python train.py --hidden_size=320 --norm_place="pre" --rope_theta=10000.0 --init_std_o=0.0 --init_std_up=0.0232 --warmup_steps=361 --max_steps=4834
MLP neurons of a small language model. Each row is named by its layer, matrix (down: output weights) and neuron, and shows model dimensions 0-191. Each number is 500 + 40 x the weight over its row's rms, rounded and kept within 0 to 999. Numbers have three digits each. A neuron's up and down rows have the sign that makes its largest values positive.
Before each neuron's rows, "fires before" lists the tokens most often just after its 100 highest values on Wikipedia text that the model never trained on.

fires before: " ", "1", "3"
L8.down340:453511465466470524522493563516530462440532460563546474507458507540459443530563525501539517479435562454490523482457567466473569433530486560522511449547446536475455594453544512488478486560509494508463520512499504487464498463507458561545539485517494519489487526509479549548421475469452536425546429419532554493547496497419510518544494574520468489543491517572509523511402505466571547485509505441490555523565462539481443520461497454507433607480459462465496422459510442491494434550481548423541499533469453592479542457487500516451560555508503484554515539483498519431527455492533514462

fires before: "9", "0", "ected"
L9.down374:527540511488462518533467515529530518449462523537439488459476527515475485503430480476494485465550485464487557461460448602491482490478528439461522483489482516502495525484487487536539434473505535503479512513565501441552513507513452532458492486527515577518575501520488477511509526575449509535464482443536483442488520453468539493541523552561538533413562513424527427549486537514499497455522541515478476533508449486522493490575554500526490522481434464465531593473471442537471506449496495530493430460562444456483507389578473542518573540520503552521472463479504551577524490487563485486

fires before: "1", "0", "2"
L2.down54:523475463490530444445493453637441491524487456527529563434528479507437443462558487451549468536466519539507494524485461497464529464481496449466560467417515500498446555419551480416478502494460441508504518536465496552511550483474419489504494436450502475466458507450500496467507478541543575532481526532530474488513453510518473461533489495489545516490562523505470482512457503515445585565502511456465512455509484476564459505466440488535441523590523540450494494533492436539488512530549453444548522561541463458494506559487485522485513474555507458423486561484547508538500511466505512476

fires before: "0", "7", "3", "9", "1"
L5.down241:525482470501546504526440437518491554450463507537498472555476524502506462444533489517513551491506530520495549576467523518485510515454504443554454440414505523428511534518507526453505469448524549514438554496451516471494484486453442473546468473534609514461548514522498538529460558509556512542404509517469426434482498520489522522503496528489485477519450410498497472492495500507530488424503538456480462507463486526474482502468537505487541497484444507497465566408569480535506438453515531517529486521519490542581485480532462595500531552509476448525405495464480449451524493526458476526

fires before: "1", "2", "P", "v", "W", "8"
L7.down669:459536512531496445553489545482557501503522577547521500493461487504565440517533524553537469504484501508517496537464537540513523495547477479487495428358520548529549484564461519474445484458460527481472541479501500441480521486497531558519485407536495489513496549536548583517488498481536532472461496491516509426541552489453519449505560471518468514556432495525506494550558518512514492552456431438505516484534459531471498523479468464457431464538542495546536433436508483482519525515484463534611568514492533528496554424488557491503498529479536446483533446447459541517519502527509507538

fires before: ",", "6", "0", "2", "4", "5"
L8.down167:498558481540502474498495512528530400508547545527526549559467567570408530463467483484508441438482479535496503554458461489557493499538578479533486495550477483541483435605523484537512457514508518397558495503481538531546443539506541492490560498429584440485462531394483511443517469476538494461451473442540552540479529481511484524500485528496572502513499437504525452508543520531501570481495515501501546566561563529529499576507518532546519585443487502520422449499504499454446523522507508552542542557490423397515541445443513477532507477484514459526516566517566444452431514437448475431

fires before: ".", "0", ")", " ", "°"
L7.down451:489460471481472485464483522492472511500490510621555452529480413477469535458488436527536524499551430477516471527489445510545522493420521592513458452462425467507513484444510467516534466448559454451460478562503509539515529509523547596575483433471495547487478472479435483468464501450526531557528463513481491519542478503469458488512455454384509543503467528437517536493582453526492473391425501474464383517455576500539519506505455475473460484525524507518498494530461485543496604447501444562517504546557471537477587527495476427501481435508507473481528466498511545456505566474528517527

fires before: "2", "1", "5", "6", "0", "8"
L8.down522:504520483471559522478426551551463460539589494495461531414493528554477449524518511501548536478490549464404534525447494504511438457461475514467490503593540546557488514475508518513506514432489515476499496558530490540494462478501503482451491460504591469510504504433549419506417448544549531510486502527473447598510521500480491431543414548529510517574510509456514509523467506527518521532476523524478589509528486527488437519498456467526530471534532486414527530516553525477455491550552495519560508489485472546559508560446532489503510445472495495498573523507527461528449598552454458453

fires before: "1", "2", "5", "0", "4", "es"
L7.down688:504518461557502534530506550548532488428515512495486495512486499463440511507541491570558493545495486543539573485463475455520466502594474481510490562492487516468500521518538507511505610592470423552493513507422536564534483554466503464472444475529464533471440473430500535559450480450513495496516426454499511569514574474496430458552485548499459502518482453492510484527463520534497490475575436426525525458547530492460496479439537514544510585518517567520493419524516536507450526509562461430462481505525522518462528451459475450525588559450494506522562479475482482529470451498579553451

fires before: "9", "2"
L5.down641:475485560460518462538478490510483537482511471548491564488468492467449529470535522495543514458547503486453551556391593510497517484492443508513505490444436474502528465439565434463458493551543493551512511489511530526497526502471398412539437496553528463527482518477534526483448484480512547533532481576439521461502486474472500469459447448496445465544564507523472493555434505464488543512504517505505546493522551502481532501565469534503509407464561490539461500536479469502534492542493508462577554481469506464507484506430486574481448501564473596455458447539518535539509570495503413528

fires before: "9", "0", "3", "5", "8", "4"
L7.down770:523473497438535501495493556528443589559520457456496583478519518532529514454465507526560515551559458543488505516508538507514544622479447524547550546539520416563517560589428504500514444457501467533494519450515515544466470495501502491465552510469525465557511516553503425527478504523576458483519468482489521464487530461453449457549519493578417492533526560515483554551529510563545472495470473531548471581472483505439473501501497462439495510537477528488511504559445519512531467504482468468508529465465511429542510447476527572453525615479463469495444494520562544474476580478454456514

fires before: " |", ":", "\n", "uk", " ", ","
L2.down106:554489461483505489470493497502512510454493501511517555423551449490490486482485487446548549513539555502533494523533490464568517505526540450522544528484531518450524446570442503466529488485440563491516457496502489542456481493484540459554498546524454487526521630529559479516526494494537478519492533483516523454542504530511569478491478505513506413462497462538520503477543501586489466522464479523450509520522544484451521533498569502485515399538513567535428582508476447516509526491517499522499483510466487467516559614477435484559421454430450536439454460528480522509541506472491518535

fires before: "2", "1", "9"
L8.down385:467569529506476587512525456491496526443498535455480494491476536526393499513484441498470507568489471505519561483455494479501497539478458523512430484563484469470537448534432464516506475554513539473509474413458543564431484496578535510446458459518523459512489526461539432589502452520479473561530443510530564487472472450512506510468487554496564481494479466595516573565456558495447516486462472573518492510501492530484505482466461508510518500480602509503471585495500494550440408487548462521436521470551422551524501532501457497430493534436448470473531494566488502462525485496471434499

fires before: "2", "3", "5", "4"
L9.down162:467428498520641487527482570467515505507504481535518524504514398393581465478519572531500492495430533475520534519527476443459477430531489514511458528507497522452464577403552498450565448469420536566554498446556453396493552509503512473494625455507460453473561516550485544527442444490479505437456504528510493513413485527453512536547522515486486485484493499501468500478531456501539501523499512510492559534519494548475459504517481503404466547477475513523453490573478495555532508574511558442554431565500427573576433504520549592507492495493432485436512439519501503498483515482485530505

fires before: "5", "4", "6", "ah", "ew"
L12.down358:486573482488518501408531500489444437603483444462403550439490498479506546490445518449545573461509515503476489528572450458512504486507465505514524519563450552462476504491496451503507516502543563541545506565419524545501443407521537482505494511515466479487458523518483465478461518457520476532465474534468462478550534472495489489558530501557493458555423502489488553456449549536458496502529482507475476494454531538450515530437591469473525550509470470485491468585576507490498515461520467498531504531424519536515498559525514512553586543605477499534510460516474521455464499542484475514

fires before: "1", "9", "2", "8", "0"
L8.down626:527476478526465452494582493505578586485489490471510451451491494485514506475461411419540514513545448489522523437483543480516496491477493503512496493529486402535561480558407449485535413498537511471438465429552491549532534455449570501527479502465412503518499432480525494515509494479574513493537551492496513487483511528422479527539507458521546492540470565569489591517478420530489466499475466516453475511546517570433468532471475461539505453528570460529492510512436506507570468460500522546371456408500471506525572483546441470538437491498496494567491526519558547501649540534435507465

fires before: " ", "z", "i", " L", " S"
L12.down653:462414493491465542544453440573544506509551442441553486510457492584458566574451504497503523512496519567485541460499440449520572447454467527489623529544518489542452549505514498500559531462526560500516477539565494465536463490565455484545506507464477551466480486458519461456426461456508523508536462454577544478461590534483500487568519555488530554494404462458554549498523508517485538482451531463502527546485453473504467494497490495482491457487495487519574459512494510523475508535525474556451485558377484458541512471569493495509565592541496453548492510502477501548520462512523458464

fires before: "2", "0", "1", " ", "6", "3"
L5.down64:480472489474528528452603504451492496534484578514528465439497470512495573484530496508536469484496501481589494512485580534527543478472466470480425419451525539533581505513479500506459546487514513575472508510520581448474511493549561543472431435473462487513462555430481508448528527436505472503434491512483450524534481566519555557462492417438571530522527559496576510504501493502512548441501520459445455514523513515551512539468500553487456519481488446515541485472521356455529536482470529490439560476511513489542564552581503519471511435522430445493502544568469516561524527497498498536

fires before: "6", "7", "9", " |", "0"
L9.down110:532446557548488554513484425517509521487419548504558507486522483491487516487459467501497593480423472439424539533555468496500484407527433496543502495632483509523439468527471434497476485471446563546448538552547483512558570386481501424500496475458428503518528453486444501481388494451458562508425539477489469552497453538484447492545502506559457548521481490469507540497497425440515533509480519468482551542539511495468538515492449527489503479488500489490454491500489560437474546508497560528501519521496558513537510503486529513555499486408502565496496489470479494447501522499493527459

fires before: "1", "2"
L2.down678:492504478508521503503497577498502553452495558593563439572460504537479481474485499442485504548531505590496513510522518549442537549484543485492510378544552484436517472498444513485537526544527498543564552481490511467504487577500505552536499401497451534557466477446551406543482487519527440482561412472506549503462483460482496463521479467441543483488534554536504567494509463449491461460506476516444515545535498533546427596549512511506468592503468482517555524525476485515585466494530524487477502478495487538523519531519527555498495551490488527502521514488445541493583515520418505479

fires before: " |", "9", "1", "2", "8"
L2.down347:453494517499459508478501536493510513448498548521572489497547496523477420441482490459514477489524489494505471545476566451533522509462481526481422486535520503510577450523502500542417481558512521542482477440444521511432449491473483522586558483544456519482491461469525496509492496474515375515538450451489480494626526529479484516522472471440587467548512482459528542465534513451507489480482496506505554486484501599525506466497505421429451516484604522545480518499516471488518433454622529498472545424489495543529494486428524534508480566539480489498503473552502544465616556568504496603

fires before: "6", "7", "8", " was", "9", "5"
L12.down157:474569506510519537488496477500484416536516546567459501540556495495517496485498542556523523470532457451504480491529476489511571464540475516509516449549431495550558482524493449536497473422508504448435492495472463417532501517528508503494486471553498545505477478491511554502553489515504458495472471525514509455526488528534559399476468555506474494544547456560596487484504506489627385579511424425497451518457511542474502498513390456475505497496608473513439477511511518487457474506603572522413559499523542497507509453414509514499428500513470500591562506500481514512509533540509460549

fires before: ".", "1", "0", "2", "9", "4"
L8.down449:485495489455465473589546496582565483528554467488523530508496470499533513472462526511405503512514470571426515481493505489483490496502495503594506471499491543590522535531513497500456531493561470535477524532532466546544527480425476521511456461488510479470455454462483526435518478485531519458503522517483554555483474437498457390489440415453495494481523499453443470505511467461450432527494484521523534501498500505453533502513443523479496518508495538461427568510484467473490584518470487471475499540489490389497490605496481493575430454471555498516437506463573511520587512481530542499

fires before: "0", "1", " ", "2", "3", "4"
L7.down232:492479528481468463517483606578514404516539492459554476516486519408460528453492535510513472515510506548480538514506404454466514484454453507479494589507508497483432490567479559494564451424468481503466427493530563494525507556499522509460497556500512454533602506467544434480468484503465484529544470546536468513423500544432456498439456465517532456531470416538536525516504547559502488526514471498538495480509541476458461470493517484536461446460610497477530563493500479425526471478492483524560450552506565484487626477439523508563515507532494558469528494501566462538495475555508380470

fires before: "2", "1", "3", "4", "t", "5"
L11.down86:560512504451457457460484504530469519505520514509494567530546444459500504501461568473470521540461478532480447485478499468525554522460573474470430509487532496525428561472500531463536543498543437532519515387468461490456529487515517497511477521558440479506558485460542438477499443467574567533447505478504517440482516484485479574459446567528463516479506451472426590535525498444535469437495459426527511557519497507476524475551445492475489485465472534467490522482489443527525463523487497483520451467546442513429532446475515502385487578494428496488484437490587442498459437484480474523

fires before: " |", "9", " |\n"
L5.down32:506511526451501406518526505522434482465545510461505613526475450565510501474424530524522500561542475475423493500464541489531525541492518453554563546469494489555459453564499467525530501574474525480525503439433515494567535445483508395485488481443460470491494510379532436511499429448528507617512488486514549472506543476516483461482428481487485508452461432549465505493540502503476494515512521500472513501447481511486552552500481548523502427504469474504490516435478507426514541515470510457463489485385534433532467528462521428585430504454559547452529419548549548527541595491519485546

fires before: "0", "1", " |\n", "2", "4", "6"
L8.down269:550454507565542481527545467497510456541485422443511537499494529470547521433556434415485532466545465492496524559493531514496516510427505550544532562569481480531481477516457453484490535462457515408488531494473497468515514455467545548459479578496481446552586530488495473494505440475509504553502425528500521436513475561513584473509537428524456526489484490568484483500534449529497520535539519402546471480463541503490495426481512528471518501496528466450541481407455479488467539506485445519476518462495505438501488480438507523462508444532519563444474407478513477584488527505566555490

fires before: "2", "1", "9", "8", "5"
L7.down512:562469407423547484467525560562497519487528464552536540521420498506551456516428547496527530531550534456470516488496531463569543538468551451490556438515529467524546493516621539547514543473517553552523498555546481466424397551527483463509567540503517522477524553449455426527496469465497472567505547502503498559411503493485528523593520536464514515539467509543457493510489512487560510532522502531524511497503427502463503449498437522471516547461465579526446456505491480543443530506491428495533471475431499462499387518473516521480485485472481454478471500444527463512483501500450545482